config = dict(
    qk_norm=True,
    parallel_block=False,
    init_std_qkv=0.0297,
)
MLP neurons of a small language model. Each row is named by its layer, matrix (gate and up: input weights) and neuron, and shows model dimensions 32-127. Each number is 500 + 40 x the weight over its row's rms, rounded and kept within 0 to 999. Numbers have three digits each. A neuron's up and down rows have the sign that makes its largest values positive.
Before each neuron's rows, "fires after" lists the tokens most often just before its 100 highest values on Wikipedia text that the model never trained on.

fires after: "r", " J", " L", " l", "g", "ing"
L5.gate113:511468579499533489500486495485514455539476504484503486528413527442583468506463575493505454525490521471504514507473489534440543485501483495444498443444516447501498611458512466588527468502514466494543494498552528487494482505460462502507463518471501510514457469474481475495549467453576492529
L5.up113:501493481518526498470485449467432488524491495528493503509514560449430510532498531496452512477447532570514493482489560525475537491530447519478550523467484583458471511479446501539573479443502515389500485517522442539467491516485427465548433463564462562433521470452465497493549591536490543445

fires after: " le", "e", " e", "le", "1", "9"
L9.gate60:467533475480515475484500539532491460490480498464515542514560523492487478414432514478594543466439598461535490509484396519534527576589509497397471498487473510546489507533561493535500463546458618502534504532516495549503463500531444472487510435509554468544489507554422474517470520471497464520
L9.up60:463489507501519490525490432476505477481545477484459566571481514493540524508472548483583497512468514549504484514460502431509569495457537517534505542468494577542407529500405527530478403512494594397513467561407500532568486511541503540509482476511428465578481476481445571521545463502539490482

fires after: "i", "b", "er", "em", "e", " 19"
L9.gate530:512497468488508476534467509468455568417565506467554413468490519520553551446534459488495520471454540493486495530502423433456559534501550447466500450527526515491439529481526521528513540429444525538514517568559512505428459454530598453526514492501553490506439465474478495513523579474419449516
L9.up530:501526478481452439511506477502496482457484469503469486487513518526494618464443524482525525527459477405446520550453467393434523516490581611491512547596466548489476491586473536513495515434466466496430491543519492461459449468440501438487440453527419489483580549451497470522518497471504498542

fires after: " ", " O", "n"
L4.gate638:485524505514438490540536529510475476499549444461573519517461471469442481477488580457507474535444500465527559492506500547532533446484497449432457525473541493508565506492482529466481477482488539518442457491432410528484448547573475437437434528474453491501446464421435467495555422483527459452
L4.up638:450454499566579529434442517511490505604481500471510446492489510526469463541524505529444427511527426435429555490502483571487533489515428460466426393467457571525518480461472534502577582510530545521464577532466522504451514514498470582501431501472489444486475507448453393527489495458506465483

fires after: "e", " pro", "re", "n", "le", "ine"
L5.gate241:522485482595533469525467520499472473573447491452614576533537578461463484543464493482442542486450459528514501510555485475526462529436515487518564423520529531448474406536494463549427474524519508536501601474441481464531565539438460523524549492468505446479479547542539490499526490492521504510
L5.up241:533532492498553411528497441427486503499506441452451546481450543467464450469483470556529498491532576470564532529436533513500483493454480530540524453546526502508461486486557462505491479465507548533524556556433501492485501501470502469445484443520471543482530541553445526483538486537493478472

fires after: " f", " F", "u", "og"
L4.gate469:464487527491550531486498442519536425512470481559492442583498448472477437559542520440497496460482499462482531446513480413458479460518508455456514406496529434469528542476463501579464472503629393500473549490538504452481546506414487465430420559524511456608471542406409451532491486563501553543
L4.up469:524522518455497545512482454500503492565480536517480452470488462454391509564549533500456515477565457507526433423575463463517529452541481479449533487526456500502565468558485509467536478531474533522518482582489480503496512537453577532398530478474543484529493527477449418494534456510498419464

fires after: "e", "oc", " f", "f", "re", "ent"
L3.gate43:449506485505541526459514516501474496583474522555522485515497458469517467523543524547528583486526472519400469514499520460552465560505570476555457490465539528502568540516472467471502532458537486543501468538535494484489556488561452517536573449503525574483512542464471518587474461502578527576
L3.up43:495520487503504464528535484460467501546484523469486476542546547465504543535460473460571483530521463545552525450526497507473466517477522491488500509528534483574527490421447534457493541495464503497584495563541572556499402542570447555479556505522480506500471538460486412531460479457457519522

fires after: " s", "b", "in", " m", " d"
L4.gate431:499522518454478514410442472514427440548510440482576517486507506515498503535463507485540444527502497491429499437520528469444522515521619468477525489485443575537505477506548557464481514449540554494458442521469484502420431506509479473479454486508449525524539484487494479576590560452430589512
L4.up431:488492535451519505476543445553469547514395440446534443476538501505441489496519521472480518549542516443520457483406454497499533516502441504437509486478557491500495512443504501467537525517480468452548506527468530536547524533499447479494510512533428425490468483549502491479580400433421528551

fires after: " M", " m", "al", "in", "av"
L4.gate496:471468487527546473503458479447456486439511494463502590544544558408529474452453470479538476478547440563387540573454544538507500505546480533539498486532549569527511526455482583499500505521490560492431506487494496505519471510472524483517464416503515514451494489519478454508539531442464437471
L4.up496:488497532423481519499535542511491551515471551516466561602572515515450459457518511464518481539505471509516456494496521549424498536498421475488540501537474461600425498483513484476496547445466530428532414476444460562541494546499513510497446547454490492495505504515498419513570467464506518538

fires after: " pro", " of", "al", "o", " ", " se"
L7.gate63:497557466457472495461442519533501500446457461475522512533468476490470486436498481464517550534499473571532510549515495555488488563473519454588485524544549436494520440534535490513436452577551552432433500519433497475523505430520492451499450496526440484491497559400461448465525550546573481436
L7.up63:505517490499509487465474527527536507591449420455527509462562539511429573558533530501455459453559483471462478439476509541503531427529492479505499557573564453585529532506474429476559495512543461501564529493496487501495471561490515560535510512513512467454481505531483484541499547496591491502

fires after: "o", "e", "i", "ric", "v", "ic"
L3.gate419:513441494507504474481492521492471458512483483449429367558458532520410537423430534544564431498493457571515481472486519460506464499395477505526436554475528539444425457464509518463524526531519502494539472547545458511483546536449488554441539448498492584547486498478505523498499549540490565418
L3.up419:514503532480484536532450527460481572488551481559486586547524543435410477471508521470477551492435443531462500551508418436518478414472550513439461545488582491528463486527479502510493400470511527497590533554532487459534476552504528519481503428523522541546492500525538511460446492464517449530

fires after: "y", " J", "ear", "n", "g", "ber"
L5.gate611:420453515478519466497508560463457442507471477457528488440441412475544415506446488501549527483485544476441566481518509526505557512500504580442441518483509443565466563471519497541476488450434433513517552545550476474500533482531525513562496493551520487518492528446468496514503476493522440570
L5.up611:538482470526481525458489514486543516528489458532455552460493506451457450477473424547531449528425532500479617542474487581536440476584501485501515489490504486517490519487513502472525497520455425473488486498471454455467504507522439537486477481492510476509514495542549481470644479439531539456

fires after: "ol", "u", " ", "e", "i", " m"
L3.gate260:492502546510525474540431533488472551504490460415449444564516504529482550473421537469502529485575574507433549494385462457475542493455517497460522503483508507494499519536500514459521543473528502465472469469453550470425447460442621557568508514539498522491483480461479496470419519511498466573
L3.up260:446408509471488529523595548512523630524486553507512516601475432544464566460475455460477538390457498466482483532466479413499535485505503492513506543430525493528454436508481485408468476551480480531510510565450456479506516435523508513453579489495528551559504479483520479414413511519428468521

fires after: "e", " v", " le", " H", "ess"
L5.gate116:554499434496503519510465484527533458558503499487456557545480466513478513476441487460560484534454468465436499480534461484519561548510428462504534525508540527561546449536588510513481545528468517493441519513498459493468384528542501614562448479446487515536558489532535434522549483485538442533
L5.up116:555517448489486546562493481518572542514458518534495451607570468484490508540487587535569532510480505518544484564505444496591547498485522494474458437500512528521486438486426490550519518503473488438480465499586421492566464446498482502518505514553524489442544501486425511507606539505495440466

fires after: " s", "ra", "i", " S", " Al", "l"
L3.gate85:490597536465494512536467555466512456492429505429518537507519500505508482616469469507512478474551511476511409498452533488526536492496527551554562511525462462498496477529450540457479498495535541481494545531501544480511462461480462470539500459440499523527465568522507453513547493605454565570
L3.up85:512509608517505462494541519486537579531447502480521445516530469479478487432473511498487488469504479492511487439467535492528491439472550523534484483477540477454555463506529407461519385495443464517512556518508544449441539468427479477476461494493506589497475461455561454530505520581469491596

fires after: " f", "ow", " s", "u", " F", "f"
L11.gate25:531495503489496510556449423517581538552508530461569501447467491435544472515514544521552534525504433452477475489509485487502494499482554436592545421480532543481449557497489551563493462494552505547485506529541458524550525482532507501523575515482490494492504549490441525549539448521510506531
L11.up25:529475445461568527499563462437502506492466556502489486443485458505493515562506527520495507472484497554539515435435509429511433483501523541453485462482529475487491437475571505516545555523507551511479485523503473450520467518533505496501554531537550410523510519455459491484490470577511448486

fires after: "in", "s", "un", " C", " –", "ur"
L5.gate59:460473489482539500528555504517564507470529425452495519496528517510583455475513454530464546567486492549496490523508511587533467524453471480551434529558466524477553463548549507542495590493475488472531505468474461519508468469497422482534496505398560505536518497496500545547462498520533476521
L5.up59:458469470472544505531451491445503534563521517529596499484457473452466511521526461582542437498483537549532495490465542497519498447486459501494515528495515488472476507592537547496572535494452476511469509488539496530552490552531539459496472523525453539464524545538435575534414526473567537463

fires after: " K", " G", " H", " M"
L8.gate86:506474520517467486445567504527489496459499421573482545539498444505411483465528500525543488449507468530507469491440483484480472520501469531541494482484538453524556506533587451475517415451512500419582465484516507405522528474485515429477550495493430483467439495484480564565517509471496496554
L8.up86:487507595456504434451548503518526586481513529479510506444477484474515558421470512504609536448501537574465455486503520491512468437513427485496487509526520496504493541483546497397498471532495495532488452542539481483534537424502564494534475472541542520525542581453541485440502505495544547485

fires after: "f", "n", " ", " J", "d", "end"
L5.gate517:464550507477524541526552461476490512498530460512539512516516523515497462454434484473505518457451467466556562528475484574558478522490508532471421495465533494540504556516475622486484495554517609442550517417474511544507497470551522410464532418469404496502514429499540454479555446483509470523
L5.up517:564468477473487512546486452516554521522492552497538492448442449518441489475453568530538549500427441488451434534500455509576505459486456406481464507559580533519550420507518481510519589517476498527506587454497540461521498490488526460462509445455496463421493456451504416466528404518529458496

fires after: "b", "\n", " (", "oc", "u", " n"
L3.gate166:479540512465465472552496529416582424479457494451496508576515483601454408534486464459548523552449547594447453493498532479477450524519463507560572472479449545491476448542551510457527524492460450450556566464460460511490508474490461534485487508493488478482486493450469480435474543465530538495
L3.up166:494469438475523510522473509466502478463428509486473576498438504456537476509530488457473541511483541498468483537459525519510498408504508429519588463536440581512481471473539444439540506482504546454549602510492454549495519498518515514504532571478476479478441476453427477543465543499468534447

fires after: "\n", " 19", "oc", " H"
L3.gate406:564464485434419451492533527532593432489431424489539498490546499555429475568471432457459498540522535534493550434447492473519521497496490563453575509455493475477472497467472434525481465502488500483584546506526447493520557463608528478491499469523514471498561488474561550490521561480454517498
L3.up406:430552526518453538565512475504495477523451453526446520457455522477448535523563483480482520530418526531428442535446522516460497452511488474509523481485456562504447532529533515481517511432499543546481527514415426466491446449503489496542490488555510488545540528533490548546566457578534505493

fires after: "u", "g", " n", "i", "or", "ess"
L8.gate551:428498412511553546484449548570440512488584482521493499506497552466486511548475525478573481528467468403488458436484448484455485585469517518482500448505546465564455425512508451444533487461445479575574559459466442460509503508528381523513458514469464470475406509509483464524492520478549548508
L8.up551:471525488521548452546472481524452525474483435463499496492534493407494471513515529564499504519567511500501537516576481487434480537527502521477506439552485494514589544436510450517567454488480515542461559537518557561511519435517535489488526415516544498529534447538469523515464538549481521474

fires after: "o", "g", "a", "ab", "i", "en"
L7.gate45:475408487546582503466422582531555443437530515478588569479520476437509462495522519478515532517456433474445543579452474539519514479447541487547521572571500469549441490545465527484514482490548504521505558417486486457452462496471456481568530512487497543498444472444469487510539522491461571516
L7.up45:486564449470516553501500455476465528534461478488500470528523551490510536548465587571579492483480606516488436501541495543437486541505530459468507462543486552464515561572547505512533506516508499506499541474516482456574443479491478477469462522545442566478463479555460539448487448493441610431

fires after: " S", " p", " s", "c", "os"
L5.gate627:536528515515521479480507447477484509561427543525516479394524483451548586526493436443437487450552567456519434533497533624515499497509506571475536519564454560503487442501493574478534470463536470471500538510533541504514525456454483459519538559496541450608443509491452495482547476619526519543
L5.up627:500533530494507523435540552560550435568470480511531436477502522518503450542448470461453543414535526471431431534485573501473506505530497477469491466557447527552458463470488467496578538456502444511508550494512542470435562471486512560422539513477401495529491497516513552485537500513463501481

fires after: " re", "u", "e", "ur"
L9.gate634:459517506464464494519508550535483499492510465437498502469520548502429498396506485466438513540483510534487471513477512547472579398535463452443481556445551449502487489462498458515453483535446524496465515462506514591440560406497543457504510499453518421477547510532514595494448503579521455514
L9.up634:471462550487459456557526472520426592484511493468362536498532537511544483462482513440491581488437533497556490454487513501499516542552478522469507496532483581553552469537518456470517477500423487499458479423464487499542506472587493530510551426430522480547546481428507484493432464574517454507

fires after: " ", "y", "s", "er", "e", "ation"
L4.gate401:437529492564515516458540424534438471485480473451550395517449495521558475468457488468423537498520567498501424492439426528493511485462458476469525436458523517479553500516452447555461554541624471503444518562581502479513441426504551528472557542487598523505573446469499513576477546433452471540
L4.up401:508498496492442491507545518491446445523510528492494471494542499519496589514470489553491471423444448508463481492475515445463462513567429537519438480525497505527527552501527527530484525463432474517529526501500449483461463479444496437473523432459412450490474490481488484633510484481502448390

fires after: "o", "x", " ", " c", "en", "om"
L5.gate170:560535571535513534487497496459429492468530572569517453506445422475481459483492450546514497512464452491458483443486411454479501541514460560502423511413485526527505470489530525511526528453528475556438485498492465528464457534482439424424423459409445561534465515487469554500581562524431504513
L5.up170:480498483441506519509516473546535454451428552497510469433488490480505517460614485535405423539511483509457490488461488527532589447502512506481441466485464509475442471510470500434570512504514412478472530459551451459473522527482470560544440459463430499471490421538442478520461512552493439492